{
  "num_hidden_layers": 15,
  "hidden_size": 512,
  "num_attention_heads": 8,
  "num_key_value_heads": 8,
  "head_dim": 64,
  "intermediate_size": 1024,
  "vocab_size": 8192,
  "hidden_act": "swiglu",
  "norm": "rmsnorm",
  "norm_place": "pre",
  "norm_eps": 1e-05,
  "positions": "rope",
  "rope_theta": 500000.0,
  "rope_fraction": 1.0,
  "qk_norm": false,
  "attn_scale": 0.125,
  "bias": "qkv",
  "tie_word_embeddings": false,
  "parallel_block": false,
  "extras": ["capped logits"],
  "init": "normal",
  "init_std_qkv": 0.0182,
  "init_std_o": 0.0,
  "init_std_up": 0.0182,
  "init_std_down": 0.0,
  "optimizer": "muon_variant",
  "learning_rate": 0.0082,
  "lr_mult_qkv": 0.7,
  "beta1": 0.93,
  "lr_head": 0.00562,
  "max_grad_norm": 2.0,
  "warmup_steps": 200,
  "schedule": "cos",
  "final_lr_fraction": 0.0,
  "batch_tokens": 65536,
  "max_seq_len": 384,
  "doc_mask": true,
  "train_tokens": 782200000,
  "max_steps": 11936,
  "dataset": "wikipedia_en"
}
MLP neurons of a small language model. Each row is named by its layer, matrix (gate and up: input weights) and neuron, and shows model dimensions 16-143. Each number is 128 + 32 x the weight over its row's rms, rounded and kept within 0 to 255. Numbers have three digits each. A neuron's up and down rows have the sign that makes its largest values positive.
Before each neuron's rows, "fires in" lists the words (lower case) most often at its 100 highest values on Wikipedia text that the model never trained on.

fires in: "at", "of"
L8.gate239:076127159155110178094183091180127102176120135111089082131130134097094129119139100056120193111102049113192079131110154098076123125082140151118135122134140149077112099133133156072107177173114112063145147145119105139125116117166136139162150165141086115111141108113157106219127091171147102066110124153144198147115146088096075115121183153113101139108118123165101194084128184094137161122052
L8.up239:052122177161097156119132121128097100126148151095167124082124093120072096155112154192104076117158121129119109081109214205123093137102131087098159088128187107161133165105207089149140081191132143099143136102112153247127136142124121173113183155150107133156188123127112134088139153123128142158121177153122120131143078145113062154146158132152152132081145103174123127134109077147103123144137

fires in: "and", "or", "some", "somewhat"
L9.gate207:105122187149123180128082147080194126111128040146115157091132088130120121183113198118113180125118133140085126168127048111154148116172050129138128102155145131135147147148160204099155125117140185126104102107116086102157177112099141144097122109146160096074160111106088136082087101169120166099188079179182121081116125180076113128091104171165115141042172083104155114109176164180151135140064
L9.up207:067087145110108135151098180130162094108151064151124143126144147155110119178153154105117190065176130042079138127124138119119155146099095146152159125184146133119098143067156140132140140087143131118087114136055124097123185057111151179123103109096093123117159137174176146158179088087124116101177141139144089135147127156076090131159082187120128073160111102084109177164161181124097126179120

fires in: "to", "of", "on", "along", "from"
L9.gate997:115112108133177120123092144156181085114086197106135174125178110175138139124131060156127101143143112209150152099130063147170120097091090149170111140119142133142104120150131122084160138117118168076160140210146137102143097219081126153114160112118164064130103088095134121098057131163070075035112110170152159071169151177157144104172121190182114091146101108160134133127134146142152126168099
L9.up997:128116164117213114127115087097118118128152125125134117145112156145133116152119060118071143159168197168176089148113113108174114056132099172157103149123109120133115079171143124169111153100128146078135117167126184064138151176169191116100153135141117120074159127152144140046125140117135080094116088142107182119136114128156122087118088143115114152186099083130122122092192125147218159120158

fires in: "each", "my", "everybody", "myth", "mysore"
L3.gate117:135109131113161104160141123074119141198149092114142107111105139099135076111184157097113137155087134142159145163114151190177106128102077152135141127151167124100175111167108167118105108095146092140151182118103083160111113109090122128034167170126181162135176195163101169135138114163138163112162140163096167072145159123178146055068100101240179154170152121205122068139133144108123091145137
L3.up117:149079134150051135132152201100178138147144122094099139172105045120142162128123127105094136198128159131140135118118103165145105134101131106189118127158121101120118138148109197142115075186124176190163189178120159135128133084152145141091156150106119054092156155134141105154076132113118162095104132147103148113121143149179094152150144137208163075139121100123152128104112141129153092197116

fires in: "before", "the", "to", "since", "of", "after"
L9.gate556:123122162142170137107091142151128169129130148143108191132133194109139121098129137126167104169176113140099135135201106080080156108144108096180174133167115112145184130135127136109052132170138145158145167116138127117114126167133159066118174103105171113152121129166180212127095180135090134143196106151193104131151099175123120162092120131161189141144152136159141108165193138092122174119115
L9.up556:078111148133137090095132107093131156056145184109137189128163143086165097122139099115124192140165121138083120100129113074138108167145172131121222105112176094109133098173166123182182190165156122119102159107094098111130149127101152128164133124118166143120139164148161145111124080087103097126077104141096164152146129127078145141131080114144148130174116143137176090147083124124121164119134

fires in: "was", "is", "to", "are", "a", "an"
L10.gate692:162154164148157112059173089136119129073108124152162149157061126109093118089151050124120194144097118173153157111119057103149121173136120127117159103084145190180187117216084127139130141100155138141164118149074075156121096150119153090135106095102156199066173090122117125103070176106099082132126179120101112144174109118184186152119131130117106113152150151161145123152164126118100168091193
L10.up692:121169103109180137118132151134141187119145157068104137190130088145154158091202086102198100179135089167142148126187122150094120107158136178147145133114116129120134137119094123129121113130172167077133155117109127104150140110131189164165117136191114095134167090134101143168145201143115160113163208045144143119157124110126180054146031149136083138125125149164131123146119148175176122138148

fires in: "from", "reach", "of"
L2.gate218:158132108159076189134150142175109140152113139122135141085059097161107134140112021105146168144174134162150130151075083181148135108096123144124162024105135117055104159129158130116129139164122118121112124123155179116105117110134108083125142117190114107121164159158123132030125077099151079100159115078148125176154113123135128116182156161123166139150165170130085113109090127096137141137100
L2.up218:077079122119094224169121125114099090104109107191154103103125150177140079134134212099141171123173106135145114073079091142071155131172109086132073077130160172144073158148140113140110077138161093130101156176144102092102161128133091090074167061136176147077182147137135108093098139128122135118105157146108128135138176185147080175121179157150132120163152099137125123164102165124146095159149

fires in: "in", "of", "throughout"
L8.gate205:139101153230193155142102142111142115149156122137152133159152159079079167145157101152132101154089184118219100113114105109108135097175133097137096122151101078136168180171111149080139168150121225056094125141063145139133075149188099139104143134146145127142148134145155122137208066148182126107160136129121078178167116108106168097131074168175160100074183102134137167182076137107101122185092
L8.up205:154102171140152153151085148112116208114091126097116168130070115136100135121138111160176097144129163138164184197110201099115111191144149147153107119142138120167105104149121109148093120076152112102083140138141137177154147160110142142180174117139159128096139134119158112153175135099177091075182247081110153109164140134159162121165127079155168165150155115117106152104096047137185089125114

fires in: "was", "be", "being", "were", "is"
L9.gate698:148140175117119103120137085141157132114157069120098084151159105147141143116143154162120113123127110128099161132126101088126136106121206141097124160121020142140186187108145131149175137151122139180174129118100164121118134146115131189157213076119085128065140101133139157112154171139128070099213153155161116108133134115113129077104101132121154120092187136171066172139115139121062107096144
L9.up698:171100185160167109083139114129101140117153114091117048168157111150139129105124093134093084182082107186129089122173122157082152130140152191058062148146117125165123102148109173123158144124174150183189145148134098124117136146134111142062127136095133076126127116123068117090186130161154137114090162127095169183160151146171165158111160154118153101129109130147173132085100139201132159107128

fires in: "and", "or", "to"
L8.gate963:226132153094121104113157125138094074151228099177113174094125086163097082185135092215089094133142102198107161194162105134097095146151075022089158170192121111069188152054148080155099186072131170128127169076140107123153155149082149124160118122134122051145148163080140152142138108141119143141153109116166120098052114147164108090118194116155081121126185115155111110084130132099125175172143
L8.up963:133112104117123127132118136160176140103151116102115150152115090138122112141075136155069130113161166104095142142101068107125132172148089081163092163141171125104161068126133076141128154107166144161168159161080093153174114070118094058119146153171156103112176224117084201183144153109164162149189087099108148136102147097135107127096148111114136111207134154168074096163216151127079161129121

fires in: "his", "my", "her", "myth"
L3.gate997:121169129164120093181161125122071081181155102137065171154118159148131126153204190098168141066094050117096142052081151141142129103091108105145123098172178110129089105188090159176150155155076106110110116235098107079119098109199106139136126079130194155144180115091149099141084111086146085154105117126164155127074098152105093097097113118167155188113161169200084117133136125107147114150100
L3.up997:117077151109163127086078143152106063088167086100116123166086135053112161112152156122137096101098121087111165095072079156195099117116141145128159136154120156131157090205130149184139141089160108136175172146100110099159102122100125132173155087128178085111135125121130116164037168083163179101074079127135145137118171161117089155116138134144150149126171162124157096118156134114177081131161

fires in: "to", "by", "and", "of"
L7.gate4:156128119124110129142112106138122196096145130158130162178130095074126114084116178147075147099162111105135187140094085107161062083107165173196158132133161131118050172105151131119153103118143078139125141092148145132092087104139162057123190086147100069085164116099175136136108190079140118124133080136157128056152146126097163142143125136155147105109136066134148139161151171169160124118161
L7.up4:152146142111120130126101137127110132141180144116138202150154142111132093161096107165119124069134125104102172184146104070116136133136175158116177153108143148139081162147148117154132178108127146104131077146132189150181084133103163111122143145161071069108137135166127051085111157101109165110097181190145119121105128189178097115080157119106120149098125074157121161138158171148160155216106

fires in: "from", "of", "for", "with", "to"
L8.gate599:087162093166130136102215122154129165168135195145176136137194161149098138132159039132123130116141122206131070126138084153140064142106140125139127133120146128091143087160143084184144147130157196100151107162101098127128143160158061088161108104135153116091152128133089177113184128111163140136144085145131191185123149137094062126129177125090136149090166111132087158119085115126155108103057
L8.up599:084114109131117161163129100162138162140063139096177087138093130115138100149102108073123148161111065201145096104130093103148132173137147161137190133065128098133131150161180150157145144139149170081139112126146133170160146081084145155148148108144137103166095153160187192081154170067128119124159117145149109156151107129141115120118137096157152098066168118142128126074160144096102135106107

fires in: "and", "after", "with", "as", "to", "of"
L7.gate627:092152117133097139155099158131167172120081145087131110177092102107138085098117204141182152107197107115103107073139071140182133066149149183107187178123083142162121129105158138136136179120146104110189127141108107194124157149178125162157141161121121106125146160161150180094142078105093101138128104131119113129132173128144064125156152097096119103157167140072057149106155165084127162145168
L7.up627:109079147097112135142155136119120146137100104095150140132147086131215092087152156146128173184192131140119084100097121138150127112170116140138137174127105162160107100166190144166103140104137124096133143121134075171198076128144113137181116185128129127102114140119206162117178154107091114154157129119166144134163142118122145092134180080130119079114196083107021155178113149138129147143112

fires in: "from", "at", "by", "during", "towards", "in"
L3.gate535:060097101126082175117167143179095087096162129107129125109119161092169159103154145128078131062147081167118149095131066119131107023090097135112165129126150057113137146149144131134167092170161154111131151150105047179140122065131168123143084133139163080130092105184180125077150170103167144178138139095140158109176160067161139149163183177135137119162185121085110138124067127120155127156135
L3.up535:131098143147139141122103143097087158089149130122097081102136153093133144162133121135104142125139150132076095094121095085122141030095107127055078133139255117163118144093108141124115088149172125088115090087129111162147167107115159110131130148153116116079193166149172124112108166149111083107140108149129137185115111107107122128169070125119222138085111120127126151111063108165102119092113

fires in: "to", "in", "too"
L7.gate723:158110107169169107073085132091127129087073198132125127118148157106143155089156123155122146139171079151216076144085175144080147145159108139064101125118119136125136194088146099099104109196172139123121134140129147133057159136120140161154124143177184146075078122177167161123143102118145149115138051139203117167148115138119161066134122143170101090123139100135115107137090109104140177127123
L7.up723:115140190100131088140101038088150111098219157109117163202170190128087123143138130155174135101146158168138132178086111164130091126142068124085115149087167152113145150074095150153189123115152124094132164144051098090124107130143125167137167104127129128113118150141132118105130111109111126134149149067069196051113140141106119109074192116155191131104107130134155132089154148168161167119196

fires in: "of", "to", "time"
L3.gate263:147119160113149084152138101153172132050170125185128134132127136158131060125122111107133133150163125122091121137156080116150171093112092115184144157150128116213124149157082090168140166142138184081092183150089116119101139118142062100165134077113134170145169192096104111094124098097120118074165156140190076194103173116158074153075144116167150110110128163141113130139119129133161166154075
L3.up263:127088151193115139053172085082156144126082092151146130144153103143164182161135154174197105164189084116110083065063133073121112088133095141122178142081108137147141152128126156125121069148130099149160107123187127117108153107131118130110148141066198157114067156209132123133150072173134129165124093111157137105103050146130148102033143090136125107140139169143159100142199154114162121093121

fires in: "four", "round", "six", "three", "seven"
L2.gate990:109088167135112093115136105131154089139096166121135138112152101191108142153060095058161101128099160143095104132179089137053142052132160134118115107117065120125120135158121153110095115131115145155168125150065094101083145136141145072166174127129122156133077130138082135174176119139065045089123145146144120102175097131123118116128141106093094150132123112114118064122121102101129176118133
L2.up990:172174114129124150135126204154110132111138170003124174128158102146151151110159155098113090111120090165097126170118121127159107169129125153075087137033155109120112118144085113139141136121159118160125126106119152194147140078107165138194084105123149150136163147114185097137105141139170164079159154159109146119120122095151130144144161131093114114079114165211065122079066141096082166147104

fires in: "in", "first", "of"
L9.gate918:103169098144180144118155077128106131119097093115107135193117122130165126134102144178121092171129185138118049137120105151122134133150138115145108081093130104163148156117115136091138108137144139070155146126095150082104135146154103142130147181119112173188121122137134164094108080101171178139146150164139121087149086171190070056124148151113152132126119085089184102185153087176167148101123
L9.up918:142119126143151158128124174104119210091152092143163125149103137137115116119127141118127102161150078148127126111112173112106138119117124115123090103168150146152095072120122118133111118146137159134086135057109075119095042192119178188077129151165147112143152080119114106112195128137115101142173202101096143144173145209195137102154167130122132075139101118060117187136113082099177061107151

fires in: "of", "to", "by", "in", "at", "and"
L7.gate962:124132143115117084100138092105108142148119179091137102202114115075138072153134100118111142136172080117125056132089054182151141161124150073129128143091124106133112155128104087120118136150174105100125091182151124178148143039109134111167130089194168116113149177121162173090139075131101153123222114115136126135121116142095110106154123068137157108102180163142109118115138131153113152127054
L7.up962:063094081158134096149118122141122081158132084119116128180174172103132149124175096133115187070132084137121116101125154112162123100120115132125149136128229127111159170119167098150156157189114139057156129064144123174080125076161144136103149166160219124084124121225166148135112137100129140180128152156097184136114088135109149121152118133147105135146168191108098113163118189078118129111122

fires in: "was", "is", "s", "when", "were"
L7.gate133:145111158054111123084150177115138090111181104140156114065101112084126088101078121175124139137099176121152124162091188098159146164163075146159073061119117137137167120130098152176122104102140187140105058178107108091070147059140058157150085143121180133167129065137087138194144152192087144143188140147115180115161133093128086153061124117138164104154055127182153070183106161140130094066190
L7.up133:150153115153111135168148096158072146133189092096130121172101072150139162150149178163128033102080145134149121150170136171107190121152165161141075136192130117169129072161127163215142168099160178131137131157100164127140195106082149108086162106113114091122113149185121176136122128113090136148108171130122142134114169097180154123112114112136132147138134124083139169166133155138067116099120